config = dict(
    n_layer=14,
    n_head=3,
    norm_eps=1e-05,
    positions='rope',
    qk_norm=True,
    bias='none',
    init_std_qkv=0.0299,
    init_std_o=0.008,
    init_std_up=0.0299,
    beta1=0.9,
    beta2=0.95,
    seq_len=512,
    doc_mask=True,
)
MLP neurons of a small language model. Each row is named by its layer, matrix (gate and up: input weights) and neuron, and shows model dimensions 32-127. Each number is 128 + 24 x the weight over its row's rms, rounded and kept within 0 to 255. Numbers have three digits each. A neuron's up and down rows have the sign that makes its largest values positive.
After each neuron's rows, "fires after" lists the tokens most often just before its 100 highest values on Wikipedia text that the model never trained on; "fires in" lists the words (lower case) most often at its 100 highest values on Wikipedia text that the model never trained on. A number after a token or word is its count.

L5.gate665:148140089170183099131131170125095108101144112124125120137146092146143111153107100127110113157161122151111134126092084139155125142176115099138118149122122125128117071119164115137140155153090156120126186141102137132157098141135155139097132145164129150093139144122138113119153127143105123157
L5.up665:160140104143195082176137167129111129088134124128121132110144125101145101136119130148108143158157146148122135127097127149132116117128140113180142146146115128115135069107165129145166164143106183137097140116092129112152123165095172123088086157149094141112120142128131104110139158162087112164
fires after: " (" 58, "(" 6, " United" 4, "^{2}" 4
fires in: "1" 26, "2" 12, "3" 9, "10" 4, "6" 4

L10.gate130:158115154140113095108114110098142128086149144158128173161104117124147077112120157098138151137138070085120155130142132100098153162129084137144117094138079141088115120102121141150119153092118122107118122166116098134173157154121125151101135120161134128104126099110131109160156136141120179145
L10.up130:120143145108087102119132095114143139105143144125149157182129101124160115106111167124140179151146103107136146136142137125107149163118092137140150111153102140104134111106122128112129145083116125131114109135120140147154147145123108161095144116162135159107128076106125112155141139146122184162
fires after: " the" 51, " The" 17, " An" 13, " an" 6
fires in: "they" 35, "then" 18, "two" 11, "ann" 8, "annual" 5

L6.gate512:127120078146170113122115118178105099116173142138166134176155169151110140172123100106112133111107112135122163139123098143111163136135144135116115100117102126158130097138120095110108146136112127175123166104125082153127116139117122125167116077118084141093108134153167123128107152138121160106
L6.up512:084161118092143148114147143151145118110123118142144107150149097150132137106085073149131108125112116094145125136114108143163148102136135106107127140123142147108141124157125136120127134170085177072119137126105118137140113181127157156120110122136138172040124143113106157106151134118137158153
fires after: "|" 70, "\n" 15, " " 11
fires in: "3" 24, "9" 10, "4" 10, "5" 10, "2" 10, "6" 9

L6.gate532:133179119146176096090106146157128099157157150088163168161130097174138143118103128127119119104156118150108133116118073125109168174153078090108151107130106127104101110134114080116097162119120071164136190108105117119138117138126152126144157096144145148114139114106143115166121171128109145098
L6.up532:133187148140128111120075108163140134194138153122139127167124094152095161134105143105145144081126156140124123111134109178106142132158127138138141106139131134124122113163108112143124136150086081141103188145130131174111135138106114115121114132146172139123092141108130109153135116131093149132
fires after: "," 20, " I" 18, " f" 10, " V" 6
fires in: "who" 31, "illinois" 18, "further" 7, "total" 5, "following" 4

L5.gate51:144121147126140121135116141146091102102156130114149136164159123124130125063128129109140093127142096128113133160114093116110183151118118083149148109123110134103108130141103146121087154172165062182127163118111134123164116151121124154122156108154062162132189114107159109167151152127163187110
L5.up51:131085151106122127151128124146123154122125137115101104164133139131118160087112139133153099094103085139112121156131112156099174122107145103139143112148124111136131144124103128129096135165145101182119131101159124107157135159095130164160161116155097196160154086126143101145142154137113135102
fires after: "'" 88, " I" 11
fires in: "s" 89

L3.gate354:156080111145159097139117112109133146110112139137112133143131113153139133171161190132094088148124156139081144157095108095118112124137128094139110136088148145076085145144167106139111157115170145145132123133111122151168116139118145131132146104124161172136086104122117121137164142138135097107
L3.up354:153096148150138062144081120118116081146104134176103119126152144138159162159170140167076098152139130105113147160140115130112074128108106188154150154132138114107132147149093127107086123115146116101119109098157147145121146163108175151108087100112137130138131074096127094130107147146114076098
fires after: "." 29, "20" 11, ":" 8, " 19" 8, "," 5
fires in: "00" 24, "2000" 14, "000" 11, "100" 8

L3.gate336:125146091132097129067141125163074127130118140058124145169131098144105117116051124138115151113138110138131152085111094142130155150117121118139161161100117105068080089078139136172136133149146142122120140128136137097131129171179124160159149136147139131135130135125117101135157137139127163134
L3.up336:088155125128101115107149103152086119139139100065107111164096107131106153104073135147128125097115112153130126102124103177118149133127125132140139150129135121111105116069155125116142129112137127082085148123157135104128132158169129132174129102146136104157122104134133097123137114122079141125
fires after: "im" 21, " I" 19, "ll" 13, " Th" 8, "'" 5, "z" 5
fires in: "illinois" 30, "thacher" 6, "important" 6, "ll" 5, "kyrgyzstan" 5

L6.gate445:134093103121139116119145112100127093117154161122166131130146160139114111102122149133070154122139092105129135175102145117130173200149102120140169162134082133093131102136171119060130129139148133105140122107099123118112132164131124169096119119143095107144145093116152124111139137150147187114
L6.up445:113098105139126124131138106104147146119111135113179119105131136135111133138179074144076158170161162127140111150104158144128118142155098139121146095122119146081133062160130090140112109164144104110104140095122127148098107118134117169140140100161093113142197142110127120127124131128139122089
fires after: " " 55, " as" 16
fires in: "well" 14, "actress" 10, "activist" 9, "active" 7, "activities" 7, "activity" 6

L7.gate192:110119155119155130106116133173140102118122136121118127154149147122153109123124141101122166141162141126139127123123126124142134197129101103111161143121130143123120146148095118103105137156136073159125131120143090151090126135152124162121127166134120129085128143115128134130150185127130141111
L7.up192:113121130113101099109147118129127124084100144126114106135137133073149141126109150152107139137167141144138119117129134146127072171152113112124173123157165178167116147125127128130095113166129110147104135092147122156103113112180112149092098134138138180096139170154159167122166157127139166095
fires after: " the" 49, " The" 6, " inter" 6, "-" 4
fires in: "these" 25, "them" 19, "intersection" 6, "themselves" 4

L7.gate549:112155122120126148097137143092116136116119101092139127148136130091146149111166142133102129144170132101120112138132122116114114120090108123175110089098130107160126136154126146133107149101111111183143128151092123114135112126151122093118146118127151168137168115115119128174182125166079164128
L7.up549:108133133129175165146132096102092123106114110091139157145126182160129106117137089133122138115131145115087147115079138158144103120136130145125136124129126085131130114112085162152133142135128172139166159125127088119151114134103099138131108128147121093127119109102079123126153128185113108112
fires after: " |" 21, " on" 15, ":" 8, " –" 4, "un" 4
fires in: "january" 16, "april" 12, "march" 10, "february" 9, "july" 8, "june" 7

L6.gate140:155110140111138123128064161105127127144176147117172116150153132189118120103108137092116126145130069133119142132120121124110112128101128134108128125118141154121114141100156138063109159121179103157148148145072120093138116111124113142102139119120137149148177134113146078099151134092111155082
L6.up140:150141089115158069111097122115132116158150130156140118099156136085120166086100118148140112140178087141100142145124164178118135121123136137114108090179117155144133136121110124112155114133153130117121159114112100151143117130147142123124123162133099154157103142128154108132102108140134098127
fires after: "\n" 23, " part" 14, "==" 8, " member" 7, "." 6
fires in: "of" 42, "during" 7, "d" 6

L7.gate581:136109103160145128134120113110086142164121163113168118140118155173098107165087137119102106125157149120123134131109108140117137122150117129155161144100097164126127144156141128151129153132147079185098186149146102105131095147078161145141155127137112116091133122130116134132162191188135110132
L7.up581:132138137152159160118104141089130119142185114101113136133114123150142142148123128136135143120105113112130080130133143121102159097114159125113116163134133153122129126131140117099158150129101124188144112117138146149095136135109138152131115089139112075112155121141135129130090114141161172132
fires after: "," 35, " as" 32, " is" 20, " As" 4, " in" 4
fires in: "a" 88, "an" 6

L6.gate24:139120155153130158100094110122099116146131140099129137187139141162113135124141113063143170126125124143105142146089087115165114146123095080126150139103159117117093129124150086093129158117145115138124139157089125102106111151120119130119103160173147106099122090075123096152155114123140100126
L6.up24:100112158151112158112122103129090158125136166130115087147109103159111171114116103100160169105132148152134131159111104155149086126119101100157144130129163098142093142122149101102154128099110134133087125156129151111089094122132089142138129140163137111108090146101098131135152099091097112141
fires after: "ll" 18, "ad" 11, "c" 7, "V" 7, "el" 6, "ud" 6
fires in: "illinois" 17, "of" 9, "administration" 8, "across" 6, "fudosan" 6, "divincenzo" 5

L7.gate48:118148105181149141155113120180120134157151133078149123117173130113116128116120149104139115124108162124108128139090155144138156098151106160137082113108117149107158129145146135101164126132143161156128145160089110066135130172112151131116070159175163131110113155120114162128114171137112131133
L7.up48:155092143162134146094112081104113134142082114101091151129195183148099130115144108150094085172137119146133135106111154119153111142130121127128112079151076169170123133120147120107138093115129136172139117085142145127121132162144129139089141150124120111127172132152155133114123154163140124106
fires after: "," 60, "s" 6
fires in: "and" 100

L2.gate721:111138163118092136140147113163113121146138137129166111170127132084111163096111099107120156112124151147120105114109132071142122154115131138090140105088124098117149113146169152112187136095123086170119130134133123163116088143135102178119100142118154153113117133118140057103134131108135147143
L2.up721:151109138139155124139142154144083163088104154126121108150118123160144100115107161115141097123096132121160117183142148154150172107100111133145133134154120132139142139143123080064122137123146134107122124137111079131166095135162124144102137120101133187118142138104135102115158102125095149153
fires after: ";" 51, " |" 42
fires in: "0" 70, "3" 15, "1" 6, "by" 5

L7.gate195:113097147125120081136119118130146139096133144134144130131150146116136167075156184120148108122175114130147173187147112118131102135116111114122156114135101110101114089145111141127101176114144137177129131128135130117138122130123161142189135109152109147157168127101100141110103136093102166113
L7.up195:095110129120108072132101101158156128076110156108160162147112112106104134100148201128139120139159112116172129128158118134142091147139145133139150115110148114110117134173130135149115188148143142174127138111136111135121119120123130112177121132136149154171152152124062161143121136116132173124
fires after: "'" 36, "es" 6, " who" 5, " area" 5, " a" 5, "les" 5
fires in: "s" 38, "a" 7, "access" 5, "areas" 5

L10.gate143:129076109129148133095120156159120117128107176129141116140120117147084114146153168124072151183120143138147147118110112149081194155163128146090140135069100146106118115131122081079110122136179116117129119093137106095128104184105147136118093161127103113118137112115146103145088139117142117107
L10.up143:104123111167149140182108113148137112102155153084119151144090149138096099177109113169095128070112144115178121128105141153148146163148162142131146144104086125149133102127109117150125117157077119126098109059126109147085099132139157125130129117187146145104133145134126136143124135152121158105
fires after: " (" 25, " is" 24, " " 13, "s" 9, " was" 7, "," 7
fires in: "a" 38, "born" 28, "actress" 8, "activist" 4

L5.gate48:110123072128139162070147133134116165149109155150136107139139146118131138106153107113094135206147169141112155178118167134140150142170092125125120142107134126123162107106142129133105118153129099171134154091109110102165094123110116126091102148114157169146112133125149114122143160138127145134
L5.up48:134093099107129151088137163132126169128109156169104118127165134147122130136140099127142127214185141138107131190132145139146117114146101143116117134124152134124144118121111159121097128157155117138123141113136105115179107123094142109117120178095145156142126150109136103109155180100111112108
fires after: "." 45, "\n" 9, "al" 8, "p" 5
fires in: "in" 59, "half" 7, "expansion" 4, "financing" 4

L6.gate471:133120164131103104141132140092136138085111109115139154119169166174106130115135130153087119157148133089139129168097152121101112107092098131136125120110132147108109120116137118084145156108166127197137113164129115152165139146151131180141166127129110147171151104125118133153171141153122134088
L6.up471:076133133079101179144154132117124129123128163123162125119134161167107107146156089128073128148142166129149107130118135136133152162111117124139157139173109118113163105110131138075127150134152101169117134170117136123137083135149100119153154164117117141116123111172120138124162130103122154140
fires after: " the" 45, " The" 17, " German" 10, " a" 7, "e" 4, "A" 4
fires in: "they" 54, "germany" 10, "to" 7, "agreement" 4, "awards" 4

L6.gate299:131109140123112107112132139146142105127113091127078168129151125158122110114151166131092082186133131139113106132113119111129105152133148129151114125118107140102114100106158105132147144147131122161138162132133119131157176121158115150142121128148130158122148117138140107159177128119123174123
L6.up299:109135133100079131177125094127135139150121132133106155137130073171122132075133132122137098156127136121159104101128143138179109126170132119122110136130165103150142097061128125139147104135116164139070142130146143132131149107206155156175131145122168141096148134152122128141149132093118150114
fires after: " the" 43, "mp" 7, "ce" 6, " who" 6, "ni" 5, "e" 5
fires in: "then" 20, "them" 20, "whom" 6, "anniversary" 4, "themselves" 4, "attempt" 4

L3.gate3:167144120182129142108139160121083087117153135131187109101162121111140108121114150138105125158124136130108130137152147131101157115108122117111120140129129152124103134103142116112100131148182120132087127116128147088146131155142149089094095156131152128132141065110130084176137167118099116143
L3.up3:176140117160148112117139171135097086108138141136197112117158128082140115128127117149087134179136154143107141170134139160097176120101133137138124131141135156127124142105134123149121137151149122138119134126090153097151147155117157103073095161126125121120138074130127116173141166122125123112
fires after: "." 39, "\n" 38, " (" 12, ")." 6
fires in: "in" 85

L6.gate419:142143099097166140085118113118147100089143144102148167145118108112120129183122132114098127137081138125125171145100104089083123146097129103098111155112118089115174129061185129095125115163156097091154100160136126141113096126117114153118149127132114143131129118143121114111153171093142153135
L6.up419:142133135102172118089132144135104111084100149137169179154102106142142156151093132162119104126118103138109121124080090117127146171123141131124107146112111079140130145111148099100146143163155098154144088153132134133127129101116117177106188097099105143078114111145118127106132135104154159161
fires after: "\n" 27, ")" 20, " at" 15, " in" 5
fires in: "the" 51, "is" 28, "was" 10, "both" 5

L2.gate454:150108112134116129112146105115132146113100125137095113153103116168153150131127083129104135130099144156108134147141082112137092137178089111115117148090131093063090085134116113177127145120155097174140149152117150161142096158123135137173124182109171152097136093116129109131123127137117109132
L2.up454:142119109127113126113147114128119169139114123118104115123096102159136179147111082133112144139115143136109139157144103120161088139173074105132116128101139065058095083128113098149130158128131090157168154126105151168151088151120136149169121132100178142091134101097116112111121140144119110150
fires after: "," 33, "." 26, " (" 8, "-" 6, " +" 5
fires in: "0" 33, "000" 26

L10.gate227:151095132123094112112099129173104117172133106124135157138160136130145126115134149132138090103083063112139177127112109143108092136137119138144153101138149170164090087142125127144135122142114130147156153123092107077092164152104147120132129143145112107164143091107127134108172116170114131088
L10.up227:137191095135118124077151118134084134145157102113159123101128125102146125118093147129152139147127133134130139131130139129136148134093106110128154123134109161131073110139083132131132111138165171155100126138147191129117123148118108119141143114129117108084126129121154124113098131150138179138
fires after: " He" 19, " It" 10, "t" 9, "e" 6, "re" 6, " he" 4
fires in: "was" 56, "is" 40

L5.gate648:122142175138154078084093164129135150127179147130099111153133139157102099139142156124104118132116130132112118121092108120143162099139143063127139108142112118080155102129134135133140152118140113167120115125109148132180161101094136129170099143133150160107118134114157106101112126165126152147
L5.up648:162115141099110104093107099134154126044159089126101125124099144149129174101107136144134102126120155107173181110099128123142131114161129135119148102126085136089100071125100072130123119097109134193149125113176115148108126163118066112138089116069138155125125094110136150096130124108089138147
fires after: " 19" 60, " (19" 13
fires in: "1996" 16, "1986" 9, "1990" 9, "1997" 8, "1998" 7, "1984" 6

L3.gate587:127184199159157096124138155137133120105129106118161085149140128098101105138112128100122089103099113142144116130119111138140158133104082069105135175082101159132148139160171078151131151135132130142100104161118139122117102113107162131121119164119150159102155138106139092184115139136106144107
L3.up587:113128163125154114151162157142151124062150124105137096138146119101131119178110083114148106133102122168163113105124109130131142135098085098119103148111081161150147087156142096138147110139122130120120124168132159148129099142133169133102139161112133143130150136121144114148085134156121128080
fires after: " |" 42, "S" 9
fires in: "1" 52, "2" 4

L7.gate413:144125142127145117145154150148102086124128127123139150121139203134167129135096134141114110172144105104096156116104140132114125155121104149083142121060140135134141062092136117160095142118093138139131133118126057093136122165127125112120109182099078144149137081107117103130134142125104138111
L7.up413:124121170099144122132144145128134130117123131120128163125147141094173144135121127166147113168130074108147172106145145123113101153120095112098143054051141121136155078098149089122111097099091140107095120095130069142102113119120143080102133147131084177137124109128107122126164117094109122140
fires after: " (" 18, " " 15, " found" 11, " was" 11, " st" 9, " d" 8
fires in: "born" 35, "founded" 11, "located" 11, "built" 8, "based" 5, "study" 4

L10.gate270:166142158188126136084092167091113104089132141159136193152113137140128126172140111107136161143122093129132164126117133134104158169123107092125106097062110085134145123111147059126093118136112088128130124127115101161120145148130113115135150099153073126076122089146122093163128166183161156096
L10.up270:134108130130136136161149125154175118090114109107144093102130104149111134133117108131119101151148158095101140115113124132175112100139125149108139147141134136146162077088180123141102118114127172134138154107134051154134191168125143099144125114156139157164116156163133123100137121086134097114
fires after: " at" 23, " " 13, " w" 11, " At" 7, " found" 7, "d" 6
fires in: "born" 13, "went" 11, "attorney" 9, "attended" 9, "founded" 7, "divided" 5

L5.gate331:115066156101106128121076145137101114112126125147152124147142190152109139126173091106101136109135124115087123137116152115106131179097120082118120176117136081118090127117114106102114168119128101138117116111105116131123145123120093112100113102181123115129179138142155114113113154159130103103
L5.up331:109129169128089152097090146097080160114121129125140111193154157189123114093133147132130144103158106110117100160094124099125092122113129128130082180145121167130144095140101108120126132128126115137133129124106124123110098124141095096142105117137116112170170157126128123115141157147144110086
fires after: " U" 57, "U" 18, "S" 11, "k" 4
fires in: "us" 30, "usa" 18, "aus" 8, "uk" 7, "utc" 5, "urs" 4

L6.gate418:148113117120148134138118130075141122146163143101165130165126133146097140168138140108116132163162123152100135158132066118127126118171115088127105136080121137127113121086131157137095137135177124149113099133137096088126163143120139087089126132160090123150157108108158114093144140138143164102
L6.up418:139149125147128110129148178109116120128102132138090113135110099166141133110116067138152121135116133140130131144084099120130134119138091122184106107152107138109118150107151139149137143115088158132126151127142089104145149146154126143137119093120166124118115099115107114144099117164096158135
fires after: " was" 29, "cc" 13, " remain" 7, " " 7, "com" 5, " were" 5
fires in: "also" 16, "according" 13, "of" 10, "elected" 8, "remained" 7, "the" 7

L6.gate640:086138149149126121118099144117146096114162145128105143127124137098091135127115135108110144118142126156145135149135118152085121121133128134141109114090143108083115094091139120123113138160129122136146100124127114107147121134139110096083160080073114105114176102114141138136096147159100136128
L6.up640:153190125108156103141102132113145103149113124143150138088125061133170103134140152150114149158124126119152106117134115145145147140127118130141139126130131151090131124174118079124135121112133151120127093085123166126136187159145124111110119144128164078143165139109117135128089104134134103146
fires after: "I" 18, "." 15, " M" 11, " II" 8, " |" 4
fires in: "it" 28, "italy" 10, "iii" 10, "mitsui" 7, "its" 5

L6.gate634:149114078132119102124165152130115106119169114141141101130163140126112145111124127111100149126157139152091156138126126125179192110116096095125123135133116131111114153106147134103160111127151107168118144128100121114161173171113138130108136159117095168134130130095129084176135149100145145152
L6.up634:119118113148139123161120133126121173110100098134116128103126137137127125092099125148144114146144108144110193171138113130142146135137084093087106101144092165146088126107110134088108100102085134160124131096113116136152160127120129134121125103133123182085175114106119096159150115164141185120
fires after: "." 44, "," 24, " Du" 10, " the" 5, "\n" 5
fires in: "in" 73, "during" 10

L6.gate585:132110124123149116123120149133119127129152155104155109126185162123111143143131111095134145136127109144108122112098164111105137132109091166117109128124147112152136108116131141082111093122139136105129133117145137115191151130149111150151126123127144178161118107138127097116146117132169197139
L6.up585:129147147146137112135129131092113165110153093089097109114127131145123092132147120130121123122124163143128145168112108142150133119162094135147091157139145117139092170097142098144130151146128149165083152140113137085165143119136122117158106118100116165087127172144117115117114167116154178112
fires after: "," 25, " and" 13, " was" 12, "u" 7
fires in: "on" 31, "in" 28, "augustus" 4

L6.gate564:122140141152147145118125099119143120094145116088121126131169145118078153138178174111131088165127111104120120109077151124118080158155128161159116075159139124116109145083124134123099125154146113148119127138140170125121110154166115150168105135165134093090135141127134116121131145099165131091
L6.up564:122152114123129113068133178102091142151135103155080096117132126184128151131136083132170125130114136128119144100127146130111118158128111153119146094121162128136158150159106124132116086103105117150141120119176154099118110179107131153091128158099097113107125102132142154194117126141124160119
fires after: "," 77, ")," 7, ")" 7
fires in: "and" 95

L6.gate171:115166113141143108088143161098153164123128105131131170109124127119117086167133167145139145178132124166116157183106124145135124149119101111124116116091135124134114097101094140081142121122175136157095110150105102142128192122173127150163174127109160136137134125087105127128143109140113134142
L6.up171:144159119176169133122149131098119133124130138153118136097099107146129129143139152149120160183147157148113142159109124145096131138134114153149094092104153134124120101077092118111148125102150138168133128129089108125094139133155132137126183108116129131114154108104094160092157099146117098166
fires after: " the" 18, " The" 12, "The" 10, "way" 10, "air" 5, " " 5
fires in: "film" 22, "station" 18, "ship" 5, "fleet" 4, "album" 4, "track" 4

L6.gate357:088143132137115137110115122160136160129135101136098124166145133125114141101153164109158111164118161094152151103073105117107118111137113109131119118093159128123116101149132161087081137140162135138164150106134147127195156155145152163132136141126130176143131133086140135127120134115159148119
L6.up357:118081123129132148126121117119094096157137133120126115137148132136144155177124101148154114128107117167086107151153094137117158135136129111145177112153085180180063186158125141171134153161130127164140134107116123133128167150115111158115113131137140110103172082130118147137116126175139112094
fires after: "'" 29, " who" 8, " he" 8, "th" 5, " is" 5
fires in: "s" 25, "became" 14, "was" 13, "not" 9, "is" 6, "anthony" 5

L6.gate286:169123090113155103132167112131126146098116094113142137115134148107159133172129140127135139151147148129133131175108109121096146181094098145145100107138140117113158098089140129079142158119107128148137154130070147145130154100123145133120143103128147158112164109071103103113138125113130161107
L6.up286:158141140150163112136132187126140133128123111130096154131107176143142148091147114132164154131108134126110102103122135129149179103118128114144155109113116088125166118136084155136119141102164154096095128102103166121124100116157126132135158128135132116118149087144124129149136096118060123163
fires after: " the" 55, " The" 23, "The" 17, " " 4
fires in: "film" 21, "series" 9, "game" 8, "company" 7, "area" 6

L7.gate510:123098146110112139141153159108084163119145146100125137185135177177108110144137135121153106113155109116110105137104119108153161096086136087133096119121123112084140118101140162090135180105148122151114179121106134084126109154153129108149128107179140131150143122114144107126147169147121113094
L7.up510:135126138124105143144181152125130135115135105085114105158160157181097108139162127139157149124132156134119104101129121165151133108122157139118117133129112135103160159125134186117166179070102148123151172136114133092139091134154119098121109124175160126155122127126149159122093122154131124102
fires after: " U" 32, "U" 16, "ga" 7, "s" 7, "ha" 6, " Man" 5
fires in: "us" 25, "aus" 9, "usa" 7, "malaysia" 6, "massachusetts" 6

L2.gate489:130116159145170163152115134115154160058154158061161143113154122082109145151100136117131152135058073092119129128157112105142112121138104119130137084114131084122163121102117164132118145150122137111173138120134129153126134087155112112156105098129123132107167128085122112115099139121088179141
L2.up489:140131191156180148149113137103155102073111159068171172121166116095127138125105119141131119136084081108107099120137099136117062090148093142121145068153135109132141108115105143133117131141107146129158115098118141171132115100086123112163146106127148102078191114092123149091107154120143131151
fires after: "," 35, " where" 11, " when" 4
fires in: "he" 82, "died" 8

L6.gate275:149156170135146106109140113135138129124103126128144111116115138098121077090121160127124137137125124127080098140125127101100114139117116135169083096099136121082132024093158143127103122110151125128131139122146100083112153145157141163147132128124112160111148115105136128139168138126114103086
L6.up275:156160115116152074144155103127156163128098108142138094109130139112120108135081153147107121151111139129105137135125103151086103128164111133171149100115149161071121072119133118133140101110163149118112128125146161119130130113182163150136128167103111153104131149113133151119144136147106130099
fires after: " the" 18, "ine" 14, "mu" 6, " The" 6, " w" 6
fires in: "these" 25, "chinese" 13, "not" 8, "whose" 5, "museum" 5, "went" 5